From a checkpoint of a small transformer trained on Wikipedia: vocabulary 50257.
MLP neurons of a small language model. Each row is named by its layer, matrix (gate and up: input weights; down: output weights) and neuron, and shows model dimensions 400-463. Each number is 200 + 30 x the weight over its row's rms, rounded and kept within 0 to 999. A neuron's up and down rows have the sign that makes its largest values positive.
Before each neuron's rows, "fires on" lists the tokens most often at its 100 highest values on Wikipedia text that the model never trained on.

fires on: ",", " and", " or"
L2.gate1833,190,193,159,199,260,215,191,173,176,170,205,232,244,240,207,227,258,169,268,202,146,198,173,215,182,213,220,139,203,205,213,230,208,189,223,211,158,262,236,249,193,175,213,187,234,204,198,204,234,201,185,208,160,205,203,197,192,176,175,218,141,175,139,206
L2.up1833,191,214,182,176,183,154,170,182,183,159,203,223,184,199,208,203,225,193,180,205,192,184,199,175,217,175,197,191,208,202,156,184,183,212,218,235,225,217,191,205,208,205,212,208,250,203,189,239,171,234,170,147,204,180,252,200,244,163,264,175,209,229,234,226
L2.down1833,226,190,167,148,195,263,182,167,183,222,211,222,171,176,186,213,222,218,190,207,201,256,199,227,178,179,203,170,212,260,235,198,215,113,185,243,139,203,207,162,217,265,214,171,188,220,243,198,213,204,240,244,170,189,165,225,182,245,200,225,198,149,180,226

fires on: " is", " was", ":", " are"
L2.gate2947,194,240,233,173,189,201,222,247,167,254,157,200,207,199,219,189,248,183,225,196,167,172,178,156,186,197,192,196,261,176,197,149,181,203,163,216,193,214,250,196,182,212,210,178,215,181,200,178,146,229,238,215,200,219,167,186,147,219,244,217,221,261,272,277
L2.up2947,196,174,207,215,192,174,188,141,200,175,205,241,174,205,211,163,204,262,197,222,241,218,200,231,242,175,223,210,209,187,254,161,180,192,189,157,171,219,241,163,213,201,213,161,112,207,181,129,166,189,188,223,199,231,174,193,206,131,145,214,274,181,190,176
L2.down2947,241,214,245,201,224,214,242,169,180,234,249,182,208,220,228,228,174,236,219,143,187,190,190,173,210,176,220,193,222,195,219,215,210,186,152,158,163,176,201,199,218,184,182,189,154,207,204,236,207,128,200,147,233,267,189,191,193,169,219,214,227,246,245,202

fires on: " |", ":", "\n", " At", ","
L2.gate165,198,188,250,222,187,172,183,205,217,217,177,219,215,212,188,147,220,209,172,214,137,270,162,132,141,137,231,187,232,192,114,200,199,221,215,190,164,174,185,167,151,204,212,202,193,166,195,240,211,238,199,252,206,217,244,139,171,257,146,202,254,198,185,195
L2.up165,180,162,218,188,220,172,215,178,187,177,199,167,209,164,183,245,272,182,191,227,198,233,198,159,192,216,157,217,221,205,189,229,225,189,218,165,176,191,220,180,210,140,148,223,158,176,151,185,225,204,208,225,217,224,251,162,231,174,184,189,276,207,177,145
L2.down165,209,209,200,164,172,177,174,203,212,187,206,185,163,296,240,217,195,182,220,219,188,185,200,149,239,188,240,169,122,189,184,156,153,193,203,186,248,155,246,180,186,226,185,203,190,186,206,208,121,183,178,199,204,203,206,231,134,213,193,220,151,190,147,192

fires on: " and", " but", " to", ",", " for"
L2.gate2397,184,203,190,232,202,195,181,205,167,214,193,262,219,165,159,159,172,217,175,220,148,168,200,202,169,163,173,169,205,166,104,135,221,224,197,185,210,205,219,228,246,134,214,244,227,180,130,178,216,162,175,211,179,185,198,208,181,201,163,262,184,262,172,169
L2.up2397,191,196,170,260,215,205,173,237,204,201,178,206,215,199,185,205,168,163,224,257,203,185,185,223,190,195,158,186,181,185,226,192,158,235,197,205,273,212,239,228,191,184,225,164,266,211,232,235,181,241,175,178,207,211,250,194,200,202,236,143,235,214,181,223
L2.down2397,166,200,205,199,223,182,150,171,234,190,246,206,252,209,174,174,227,210,206,149,202,174,180,188,193,219,182,179,198,202,178,196,201,201,153,206,215,232,78,204,187,214,145,178,144,251,209,171,166,195,192,178,191,164,212,158,230,244,231,234,204,254,253,240

fires on: " |", ")", " and", " player"
L2.gate2444,175,196,187,166,159,219,207,211,201,194,221,255,207,201,203,232,257,204,193,266,200,198,221,177,217,187,219,150,164,217,212,223,223,183,186,184,203,145,195,237,232,203,199,145,189,189,162,190,163,226,186,235,217,133,179,212,220,203,199,226,199,182,191,266
L2.up2444,179,199,146,197,227,210,181,201,202,192,219,222,206,131,194,174,211,216,233,259,198,203,242,217,220,238,198,192,187,216,170,199,213,172,151,171,193,198,200,171,182,202,217,156,211,192,169,184,232,199,199,196,250,195,227,108,142,170,171,185,177,197,182,214
L2.down2444,191,206,203,176,231,200,160,207,157,181,240,204,169,207,229,227,192,239,224,167,204,209,145,204,173,175,185,237,228,240,202,234,173,193,231,187,224,261,156,181,179,169,225,274,209,233,209,179,226,235,237,138,167,218,199,205,201,189,135,178,249,209,158,172

fires on: "\n", ").", ".", " From"
L2.gate1586,219,203,203,173,219,193,173,210,154,212,195,225,225,214,221,214,218,198,192,158,216,193,212,175,147,213,183,188,209,185,201,205,238,207,218,222,227,199,256,245,264,198,202,223,141,151,167,150,189,155,230,202,187,192,224,217,207,156,150,199,156,197,186,170
L2.up1586,179,257,175,175,205,187,265,193,252,195,219,217,153,223,184,195,216,242,206,222,202,260,220,188,208,223,218,243,199,204,191,199,177,184,229,174,228,148,181,181,240,149,214,259,206,165,234,254,207,205,177,279,265,201,188,198,206,227,183,204,157,209,198,187
L2.down1586,162,172,190,214,265,228,215,195,199,177,184,228,195,215,190,158,201,172,238,259,153,242,204,192,210,179,212,198,205,191,168,237,183,220,211,178,224,238,155,165,230,204,175,186,161,232,184,196,220,232,171,228,161,205,171,193,194,233,219,208,154,223,182,199

fires on: " |", ";"
L2.gate2325,214,173,241,228,195,184,130,183,185,172,201,197,169,213,212,196,220,204,248,199,180,189,179,204,211,223,177,212,202,213,169,199,187,166,198,168,223,185,213,164,204,204,234,230,249,183,214,167,254,202,228,165,170,184,236,174,207,190,207,198,203,188,201,225
L2.up2325,237,191,276,199,204,183,143,166,185,171,223,173,225,213,226,282,211,205,218,178,177,226,261,230,164,179,199,185,195,203,201,178,181,220,189,194,203,187,249,190,204,203,179,257,201,190,209,227,202,231,237,222,188,186,181,230,175,245,168,201,206,180,205,205
L2.down2325,243,167,209,208,196,139,180,140,224,225,206,222,178,194,239,193,204,203,111,222,212,186,229,186,221,174,178,183,204,173,201,221,188,193,151,198,221,207,192,149,166,185,168,204,201,192,211,220,241,210,205,197,141,266,231,235,245,187,229,154,251,177,203,187

fires on: " Records", " Press", " on", " Racing", "der"
L2.gate2661,208,196,238,243,217,143,205,187,220,223,192,196,262,231,179,210,196,202,189,226,218,208,174,229,214,194,206,197,131,226,189,178,206,213,185,196,190,178,210,239,182,225,149,210,175,236,198,177,150,225,206,218,148,182,165,216,182,187,192,222,231,195,177,184
L2.up2661,181,249,210,201,231,177,215,220,160,224,177,230,220,223,193,222,216,169,216,186,225,227,230,163,174,193,191,233,183,248,213,192,192,219,214,185,267,241,217,214,127,193,198,252,229,253,146,192,251,210,185,186,226,180,156,160,186,199,195,187,226,217,198,180
L2.down2661,197,160,223,192,174,230,209,241,230,120,196,239,165,176,255,148,200,231,178,249,162,159,203,237,203,186,207,125,137,176,176,217,193,194,218,243,179,178,117,200,198,180,242,188,180,173,230,249,243,232,253,198,146,158,203,236,216,194,199,174,155,141,221,228

fires on: " single", " \"", " album", " show", " series"
L2.gate18,204,245,215,202,186,120,219,255,210,200,190,191,187,194,149,185,226,173,177,220,239,158,160,185,195,160,161,197,177,279,100,225,221,223,227,195,196,223,172,148,211,211,198,190,188,200,243,169,229,189,180,216,164,247,241,187,173,192,188,227,239,207,221,176
L2.up18,212,261,183,234,174,132,209,223,182,227,197,168,264,200,217,230,242,236,206,186,226,128,127,206,199,189,186,192,194,200,112,209,186,170,177,183,186,204,130,219,206,209,180,152,232,206,154,145,219,219,196,222,218,259,243,203,176,200,225,183,226,150,190,238
L2.down18,252,171,197,159,218,175,179,201,216,165,149,250,161,201,224,217,204,234,228,247,147,214,242,201,190,211,136,220,245,238,210,189,204,203,182,140,145,252,256,179,173,215,167,251,191,230,189,217,245,185,247,255,209,200,187,195,191,250,204,222,250,155,161,187

fires on: " o", " both", " with", " des", "uns", " all"
L2.gate459,224,182,212,211,217,221,227,166,233,171,257,242,223,221,181,213,195,168,223,181,168,228,194,178,164,233,184,183,237,239,190,229,174,172,196,172,180,203,199,218,218,218,238,215,235,181,184,158,269,224,165,166,211,266,184,164,184,229,187,222,264,203,164,153
L2.up459,175,170,175,192,212,194,224,162,191,259,229,196,245,229,210,184,244,171,166,193,210,237,214,223,188,230,210,204,198,145,236,204,202,162,220,155,259,217,287,209,208,227,222,225,212,149,182,173,290,179,171,220,169,190,196,207,215,218,192,187,168,185,221,194
L2.down459,244,194,220,195,228,188,217,261,203,145,186,214,225,195,179,226,269,223,213,226,226,186,258,289,224,216,229,235,195,149,213,221,236,252,168,157,219,197,201,221,189,175,162,219,236,145,171,226,189,165,186,195,266,89,219,184,184,172,172,227,175,202,218,182

fires on: ".", ",", ").", "\n"
L2.gate2183,192,227,237,162,233,197,181,240,212,233,255,183,172,245,233,202,206,222,160,189,185,194,176,196,146,169,191,184,159,145,152,291,160,250,213,189,199,175,285,181,231,154,219,215,207,175,226,230,206,163,202,215,231,173,219,217,184,201,218,156,203,179,193,133
L2.up2183,213,211,218,128,232,191,213,210,196,194,216,193,184,203,195,216,246,133,196,173,178,234,239,221,167,220,205,228,190,191,226,209,228,239,225,213,236,180,295,184,168,150,219,183,252,201,208,201,220,178,197,222,192,178,205,210,161,198,198,145,194,134,200,181
L2.down2183,200,207,211,224,199,182,169,208,189,179,209,170,165,256,224,228,201,145,187,206,241,208,261,211,203,212,201,189,173,175,165,222,212,214,225,200,194,152,238,173,241,148,164,172,208,253,207,224,216,167,198,270,204,196,231,178,175,218,222,247,206,152,228,175

fires on: "2", "1", "4", "5", "3", " Championships"
L2.gate1978,203,218,216,213,220,202,151,182,250,196,164,206,142,143,169,197,170,165,184,170,167,209,239,184,162,196,204,270,209,213,229,192,170,155,217,202,203,204,208,221,189,148,235,193,192,197,206,176,192,211,240,178,175,213,164,218,173,198,196,200,233,216,218,120
L2.up1978,202,238,204,235,214,250,163,218,187,109,209,212,212,172,219,197,202,208,201,212,180,193,195,217,211,220,194,179,209,276,157,179,208,168,262,233,181,222,231,214,190,240,221,140,174,220,171,214,195,216,145,187,217,201,175,213,196,224,146,193,228,226,246,231
L2.down1978,152,189,177,155,165,160,206,151,234,188,204,244,240,218,221,174,167,162,242,179,211,226,196,155,174,241,209,196,172,163,246,199,189,211,181,204,188,212,192,181,167,224,182,233,218,193,209,226,213,188,189,137,194,205,223,198,167,185,260,181,198,168,182,239

fires on: " |"
L2.gate1626,196,172,193,225,151,177,182,233,175,272,195,189,281,200,157,158,201,234,193,152,267,190,248,193,186,196,214,186,234,222,161,241,188,214,188,175,176,193,200,219,222,236,188,169,128,191,177,159,194,206,177,226,181,180,196,201,192,164,226,158,231,238,196,220
L2.up1626,190,239,237,161,206,184,158,168,211,159,195,227,205,215,207,251,186,165,200,189,201,223,226,192,197,255,195,214,173,194,153,186,210,214,225,230,191,181,141,230,178,211,188,184,185,197,155,243,164,204,215,201,280,178,148,245,167,253,185,203,170,178,221,126
L2.down1626,232,145,182,238,176,192,173,194,229,187,205,141,215,237,195,226,207,251,201,215,211,207,179,136,170,239,192,165,213,206,183,210,283,206,211,189,134,192,225,226,174,214,194,214,185,186,220,210,211,229,179,214,244,194,182,182,201,169,181,172,219,227,156,219

fires on: " to", " prefer", " follow"
L2.gate134,208,173,172,201,220,154,223,173,201,196,181,177,188,225,209,175,163,199,184,228,163,184,172,227,192,212,235,235,234,196,203,186,257,189,250,190,140,246,241,267,187,215,214,182,206,183,203,225,185,179,179,235,249,259,161,215,220,261,202,217,235,199,229,277
L2.up134,194,170,213,216,203,237,202,189,203,227,112,131,201,201,227,151,230,212,222,200,216,144,194,208,222,240,201,218,177,189,241,182,198,248,224,191,156,195,218,246,202,198,185,168,228,213,179,215,190,113,243,170,177,154,153,192,195,185,213,203,158,219,222,291
L2.down134,209,197,197,213,235,175,213,218,190,146,277,145,184,142,176,213,188,244,256,247,162,259,188,209,167,209,156,213,220,202,244,202,225,220,225,158,173,201,232,206,194,165,231,212,196,188,157,198,173,221,231,298,181,193,188,213,221,204,207,236,236,160,177,189

fires on: " and", ",", " area", "),", " team"
L2.gate2204,172,232,175,199,175,243,167,183,128,172,185,248,242,183,159,210,208,188,210,184,202,193,236,154,144,161,205,216,262,216,175,150,206,203,195,148,237,157,186,184,178,241,248,192,248,211,232,168,247,196,254,211,201,130,208,228,216,231,221,261,224,273,144,204
L2.up2204,164,231,224,148,209,220,218,196,180,169,165,194,222,195,205,223,225,160,197,174,277,220,211,215,272,234,190,180,123,211,147,186,144,174,130,265,264,164,242,209,220,230,196,237,217,167,204,242,194,241,198,234,181,189,145,173,202,206,209,180,242,224,248,229
L2.down2204,186,182,246,250,194,213,199,201,195,227,215,210,157,202,180,212,220,242,202,252,202,208,175,207,145,226,212,176,236,179,169,242,198,244,212,241,187,176,143,213,170,148,253,163,179,188,188,164,178,258,190,196,234,217,208,192,221,164,217,226,163,215,224,205

fires on: ","
L2.gate33,207,206,247,209,270,141,235,238,218,207,220,183,194,225,160,238,212,223,214,210,157,143,251,182,142,208,239,188,192,222,151,146,148,198,193,193,215,188,167,206,220,213,164,220,203,204,239,212,184,204,221,207,261,246,193,184,223,194,171,216,181,217,237,170
L2.up33,216,202,197,205,260,142,223,215,211,204,214,164,224,184,180,151,225,210,196,253,201,169,184,170,278,222,165,206,221,211,198,240,234,177,192,149,237,267,241,229,201,220,139,216,196,176,220,196,258,217,165,177,235,202,189,219,224,189,233,227,194,269,206,197
L2.down33,193,239,201,203,207,224,214,184,181,206,187,223,165,145,259,224,204,202,274,196,194,166,227,224,196,181,231,207,211,223,203,196,233,160,169,257,131,173,176,181,239,193,261,205,150,189,224,178,147,196,168,170,173,228,180,194,214,246,197,157,219,174,270,170

fires on: " |"
L2.gate595,162,217,237,190,175,205,145,173,202,182,225,230,211,218,206,189,200,169,201,185,217,184,186,184,255,179,199,218,149,204,200,214,204,212,202,186,191,239,196,176,207,124,232,232,197,201,185,130,224,219,194,239,173,264,193,204,191,219,239,223,226,221,211,159
L2.up595,176,185,259,182,164,188,75,179,197,200,216,190,185,226,209,213,205,159,228,179,180,170,194,205,211,228,192,201,213,194,201,218,228,169,119,201,208,174,185,183,170,211,217,206,200,198,194,219,234,208,228,269,196,241,188,180,171,197,190,222,218,171,212,129
L2.down595,158,226,177,216,163,155,215,203,106,249,179,252,169,178,182,216,210,223,220,228,196,197,199,210,197,196,167,175,164,237,157,205,176,200,137,244,184,176,229,215,145,185,178,187,204,216,179,205,182,235,194,256,194,178,164,175,184,167,197,200,206,185,217,203

fires on: ":", " |", "isto", " other", " "
L2.gate1424,167,171,257,236,183,201,190,276,200,174,162,166,247,179,218,214,159,200,178,194,176,227,190,190,216,171,198,195,153,161,188,221,252,181,236,168,215,219,274,262,200,259,185,239,185,196,178,201,180,187,314,161,200,205,195,148,198,170,181,212,265,175,197,238
L2.up1424,205,203,233,218,199,201,256,182,230,138,191,179,209,157,227,162,180,194,218,216,219,229,147,204,207,190,218,206,200,241,210,213,240,195,166,180,182,195,168,255,164,205,241,277,182,210,277,193,216,185,240,198,232,170,181,188,204,208,162,182,204,208,192,269
L2.down1424,186,217,187,127,160,227,233,183,269,188,182,257,172,197,211,190,198,229,166,211,230,217,181,213,189,186,185,170,232,183,203,216,166,195,186,242,250,174,220,187,180,208,227,237,198,266,241,211,186,170,155,181,189,140,203,198,197,180,189,163,239,212,213,181

fires on: "\"", ".\"", "\",", "\"."
L2.gate2125,187,213,164,218,230,212,219,165,162,273,186,134,183,232,229,203,227,201,179,212,203,199,143,207,170,211,200,222,210,196,213,182,165,213,166,167,235,217,196,210,216,228,126,221,189,189,225,230,201,215,175,196,204,204,183,188,168,258,208,186,187,206,199,258
L2.up2125,177,228,228,226,244,205,208,186,197,210,189,196,206,206,276,261,208,211,167,227,172,210,195,187,228,255,198,191,174,192,166,243,167,214,181,141,247,255,184,217,226,166,218,195,183,180,125,169,169,194,203,169,202,247,227,229,160,209,278,228,166,186,147,171
L2.down2125,158,191,196,221,189,181,199,170,215,148,201,228,170,202,172,167,190,174,151,153,130,193,219,231,238,178,193,177,128,203,199,228,174,191,212,241,159,204,206,177,207,211,271,165,190,187,182,209,251,214,214,191,206,205,256,244,224,173,228,173,215,233,196,185

fires on: " was", " is", ":", " only", " with", " not"
L2.gate973,203,272,117,218,182,214,178,215,184,181,213,209,196,197,227,208,227,244,197,212,180,222,175,153,203,222,216,211,212,203,198,198,167,174,202,230,201,182,217,197,218,191,214,277,223,252,188,166,180,195,200,180,217,215,164,230,209,230,203,177,166,208,165,186
L2.up973,155,249,229,167,245,218,206,210,205,152,198,204,174,193,215,188,182,186,241,212,164,177,238,193,189,195,130,221,204,201,191,191,178,211,146,195,141,167,210,188,226,141,195,153,210,171,238,226,138,142,155,183,223,175,173,160,203,193,214,226,217,173,187,192
L2.down973,202,197,235,224,175,182,185,167,217,215,190,191,264,234,203,185,238,211,180,213,256,223,191,176,208,169,211,200,162,234,214,195,260,183,225,188,207,231,176,189,169,199,172,228,172,253,192,200,184,186,276,175,191,230,203,192,192,149,242,161,189,148,214,219

fires on: " of", " |", " born", "als"
L2.gate1447,206,188,217,225,204,254,173,168,199,195,213,177,176,165,238,159,183,217,237,191,215,180,221,192,208,208,185,238,280,223,207,200,197,170,228,183,202,178,249,191,228,244,191,239,212,214,252,207,215,213,188,263,161,223,174,200,161,206,148,166,212,168,222,196
L2.up1447,229,192,148,261,178,217,215,244,229,132,237,211,213,225,223,192,220,172,217,205,206,206,207,264,211,262,232,157,156,224,208,201,184,238,178,194,184,207,197,240,203,219,166,214,161,175,191,194,213,192,231,119,238,185,199,247,198,244,172,211,179,198,176,217
L2.down1447,177,227,232,250,178,226,194,208,187,175,177,241,164,169,236,156,204,201,193,215,183,207,215,203,152,171,197,166,193,199,174,206,253,283,239,199,187,208,209,218,195,191,202,195,204,213,236,171,134,219,217,214,193,222,201,188,220,186,267,178,174,193,202,180

fires on: " ", " |", " hold", " reaction", " Swing", "et"
L2.gate2655,165,171,213,240,163,178,159,194,223,212,172,178,240,142,210,215,223,240,114,219,207,230,184,126,197,203,209,207,182,247,184,187,193,211,175,191,213,218,259,195,215,200,227,210,189,196,210,189,141,246,181,201,233,157,172,196,182,179,169,199,196,132,187,199
L2.up2655,174,171,250,253,147,209,187,186,203,205,217,150,253,221,237,198,227,233,192,183,199,193,171,181,215,204,170,175,206,221,273,166,220,236,176,148,208,262,178,230,174,213,216,171,152,208,200,201,244,211,225,146,188,175,206,173,157,212,185,224,189,195,225,159
L2.down2655,131,164,253,219,173,159,169,225,211,193,245,161,192,266,229,195,190,234,170,173,231,254,216,195,200,161,180,183,243,184,229,175,170,163,167,168,216,178,237,251,196,206,235,204,209,158,222,190,199,165,232,210,211,200,173,281,212,211,185,203,203,199,228,172

fires on: "00", " presidential", " guest"
L2.gate1720,225,195,182,197,194,157,224,188,203,215,193,197,143,187,225,204,179,239,215,197,172,209,229,239,201,216,234,192,235,167,212,149,216,206,195,158,220,194,159,203,238,149,223,170,178,167,177,195,189,194,185,151,213,237,173,206,154,205,204,185,175,211,211,251
L2.up1720,237,176,218,201,213,255,179,169,234,193,163,142,202,182,209,185,179,268,218,173,178,236,185,231,199,180,201,155,205,185,229,172,309,178,243,162,172,179,214,223,166,194,201,147,205,165,172,219,162,218,205,201,139,259,178,189,214,188,230,183,155,189,218,206
L2.down1720,158,164,233,172,222,202,169,249,166,199,210,248,165,188,217,180,215,226,268,163,145,237,190,183,190,172,228,247,199,204,175,177,163,212,259,128,164,229,199,191,242,210,184,221,237,239,212,204,202,217,208,147,200,204,265,227,258,220,177,152,206,226,215,166

fires on: " to", "ly", "14"
L2.gate260,194,224,175,244,206,178,201,211,203,195,272,235,199,105,227,179,208,156,173,179,209,232,187,205,215,277,215,223,222,160,218,207,191,214,220,164,209,190,199,210,166,181,231,224,209,201,190,134,205,210,200,163,237,203,212,193,256,161,255,200,248,191,191,142
L2.up260,170,196,201,176,135,194,224,219,170,217,172,194,209,206,266,171,172,185,210,208,140,192,193,260,181,202,195,240,157,137,162,199,246,287,224,187,191,187,223,186,242,209,241,114,253,254,204,270,150,169,180,180,156,172,137,167,212,199,197,205,172,216,226,225
L2.down260,200,199,204,203,193,213,210,198,176,153,182,160,251,211,196,211,151,257,214,159,184,198,196,196,278,220,205,197,208,180,172,165,195,209,226,197,191,214,260,200,220,207,190,232,155,173,219,189,268,186,194,189,165,250,214,146,180,169,194,192,190,167,152,204

fires on: " as", " with", " a", "u", "ul", ":"
L2.gate649,191,192,187,171,205,205,180,175,211,221,194,218,244,215,227,210,223,249,233,218,270,212,209,194,223,168,238,212,229,147,226,190,194,237,185,205,224,211,221,214,215,193,222,235,234,212,130,174,204,238,233,221,238,232,185,237,206,266,234,243,215,238,213,208
L2.up649,189,242,194,215,177,193,198,218,222,199,240,137,208,210,161,206,265,244,236,217,169,147,210,176,192,180,198,181,215,249,222,233,222,244,245,162,147,161,184,213,182,196,182,173,174,172,223,220,208,211,223,210,203,206,157,233,213,242,218,227,180,100,162,206
L2.down649,218,242,226,222,173,224,178,167,252,231,211,219,288,147,164,217,181,171,231,188,183,218,129,178,126,239,177,205,213,228,222,254,164,189,207,238,164,245,137,215,218,150,186,178,205,205,159,240,180,224,140,192,207,130,261,172,171,181,218,148,159,221,222,206

fires on: " |", " 100", " v", "man", " +"
L2.gate2193,157,198,226,225,189,204,159,208,155,209,178,212,224,208,197,207,202,252,206,186,229,162,202,235,196,252,203,198,186,194,211,194,116,222,247,237,179,169,227,169,245,190,167,193,221,151,203,189,241,174,203,196,147,220,200,161,247,181,229,141,200,208,167,234
L2.up2193,167,182,247,203,210,217,226,172,175,234,164,238,223,189,199,231,159,177,230,243,234,250,216,239,152,217,181,202,232,225,150,175,163,209,236,222,185,202,187,210,194,273,185,204,194,154,180,217,159,172,185,194,215,231,187,252,151,140,189,196,189,237,189,240
L2.down2193,198,207,209,192,136,226,197,268,211,157,187,210,195,224,238,144,251,231,220,218,216,231,193,192,215,142,229,206,189,215,189,218,193,147,202,191,225,203,242,202,243,210,202,233,208,259,173,188,250,202,193,170,188,201,178,184,154,216,196,159,231,216,192,188

fires on: " of", " for", " without", " from", " |", " on"
L2.gate419,240,186,244,182,178,209,183,243,190,229,154,218,214,220,187,152,271,143,179,143,244,239,195,233,236,244,160,189,235,177,206,188,189,158,247,208,194,186,254,174,201,200,216,234,203,213,202,203,175,232,184,180,186,226,154,161,204,234,230,247,211,178,174,225
L2.up419,262,191,208,231,213,194,201,244,134,161,190,217,206,192,217,129,208,259,244,182,237,173,184,209,218,250,164,204,205,248,228,157,189,186,181,205,199,159,232,212,155,171,203,237,225,204,214,192,186,207,208,141,149,235,198,202,229,185,256,251,155,152,215,204
L2.down419,123,209,221,237,260,197,175,189,218,124,236,180,204,147,226,196,224,161,180,199,186,239,203,191,226,131,188,120,242,246,141,176,195,250,149,194,223,164,208,245,192,246,237,177,204,186,183,187,158,206,189,197,209,231,177,283,209,196,263,175,225,177,215,196

fires on: " in", " at", " show"
L2.gate3001,200,217,209,257,242,168,206,211,168,216,140,171,213,217,158,216,219,266,152,196,213,179,180,149,211,190,230,278,195,208,95,183,194,213,183,156,165,204,201,183,165,194,212,184,181,190,212,179,234,197,164,195,155,212,199,204,220,192,244,238,199,184,180,228
L2.up3001,200,253,228,228,235,165,199,173,173,201,202,213,219,203,195,200,207,247,182,189,251,216,130,168,189,180,207,259,238,215,183,229,206,232,173,205,172,215,163,177,182,179,190,173,173,187,231,187,180,231,191,222,180,182,209,190,195,185,280,169,213,164,204,202
L2.down3001,211,207,196,172,177,142,205,228,275,250,221,220,207,226,222,202,213,186,219,219,203,195,153,238,214,206,198,153,284,211,144,197,242,180,203,182,252,237,211,208,207,189,218,205,200,191,222,177,206,226,185,245,141,146,188,246,177,218,170,145,224,221,219,213

fires on: ".", ")."
L2.gate299,240,178,151,211,213,179,211,252,165,212,181,167,183,255,131,227,185,210,153,174,177,191,207,229,183,196,202,245,194,178,219,265,178,188,158,201,276,152,230,192,225,178,176,187,123,196,212,190,240,167,174,187,239,169,242,223,165,203,196,213,162,150,171,165
L2.up299,215,217,145,193,200,184,181,187,268,181,188,202,198,201,276,239,234,180,224,176,224,236,263,133,222,210,190,220,208,164,187,177,200,233,243,229,188,200,212,215,243,85,173,197,199,221,239,226,217,181,211,209,197,195,201,200,190,174,104,237,165,279,175,198
L2.down299,217,216,188,165,248,227,203,173,222,240,186,189,248,148,203,252,217,243,201,153,179,126,209,202,158,171,226,218,251,243,250,206,171,174,236,218,172,162,202,196,175,243,224,230,224,188,161,195,272,258,173,178,171,211,177,223,186,217,180,140,226,162,184,205

fires on: "\"", ".\"", ")\"", " Title", "\":"
L2.gate180,264,185,258,185,192,215,203,191,255,213,187,205,164,204,199,249,200,167,284,216,188,175,126,231,195,235,125,229,175,187,233,201,156,248,204,247,222,221,201,199,192,217,160,238,214,198,200,224,186,155,193,194,159,208,169,257,209,239,227,195,155,138,209,228
L2.up180,246,171,195,210,186,222,197,207,180,187,172,197,119,117,274,256,168,201,249,174,198,204,204,228,181,198,163,184,198,212,148,236,178,184,204,145,214,205,255,214,217,209,141,147,194,160,189,210,170,244,199,183,150,236,222,214,176,242,270,198,204,205,190,163
L2.down180,197,201,177,189,206,221,198,236,180,196,209,179,188,205,166,141,254,213,173,162,177,202,160,211,156,194,194,245,139,185,182,219,207,208,274,137,211,235,170,167,214,186,270,200,227,178,246,207,232,198,216,220,215,188,192,158,216,169,159,159,215,177,233,226

fires on: "c", "1", "C", "2", "4", "r"
L2.gate289,189,186,231,120,206,210,162,196,157,198,237,224,228,209,191,146,204,158,193,186,197,187,218,192,174,214,219,207,190,246,198,250,229,202,227,221,188,226,294,265,237,230,210,164,207,239,158,159,209,187,224,231,202,184,173,186,165,274,185,217,205,169,168,146
L2.up289,167,239,192,276,272,226,185,187,241,211,162,211,247,184,175,237,217,248,198,186,188,182,179,184,200,202,224,197,192,256,159,162,208,202,222,206,187,212,165,222,256,202,157,171,187,145,197,266,211,192,172,194,226,162,193,149,211,226,231,188,230,198,216,184
L2.down289,209,208,147,211,180,236,269,163,206,183,188,211,250,179,228,216,165,175,226,196,222,194,162,200,206,227,183,239,227,199,235,161,238,177,200,197,147,206,206,261,159,213,173,167,202,206,186,190,182,213,168,215,191,170,219,182,232,155,204,157,241,173,141,215

fires on: " |", ":", "',", "):"
L2.gate2515,214,191,206,190,218,208,203,231,195,235,138,150,223,201,259,216,228,199,242,195,252,155,127,241,185,210,193,215,185,223,192,196,234,175,205,240,227,164,210,200,234,177,232,195,177,179,191,166,169,239,230,222,228,160,242,198,166,183,204,231,209,191,202,150
L2.up2515,212,231,222,195,212,228,195,183,263,165,213,185,218,206,217,194,202,225,219,221,233,265,145,192,217,201,202,273,191,222,174,212,209,201,167,266,198,180,192,245,191,130,164,188,213,165,193,217,173,220,237,202,254,181,184,205,182,195,157,193,202,169,224,183
L2.down2515,188,214,207,205,243,157,253,223,187,222,222,201,220,225,256,234,181,189,202,149,172,179,139,190,224,149,188,200,190,212,207,228,249,166,200,188,209,214,166,214,165,221,176,207,187,168,215,249,189,202,168,224,188,202,163,121,210,222,236,200,180,282,191,208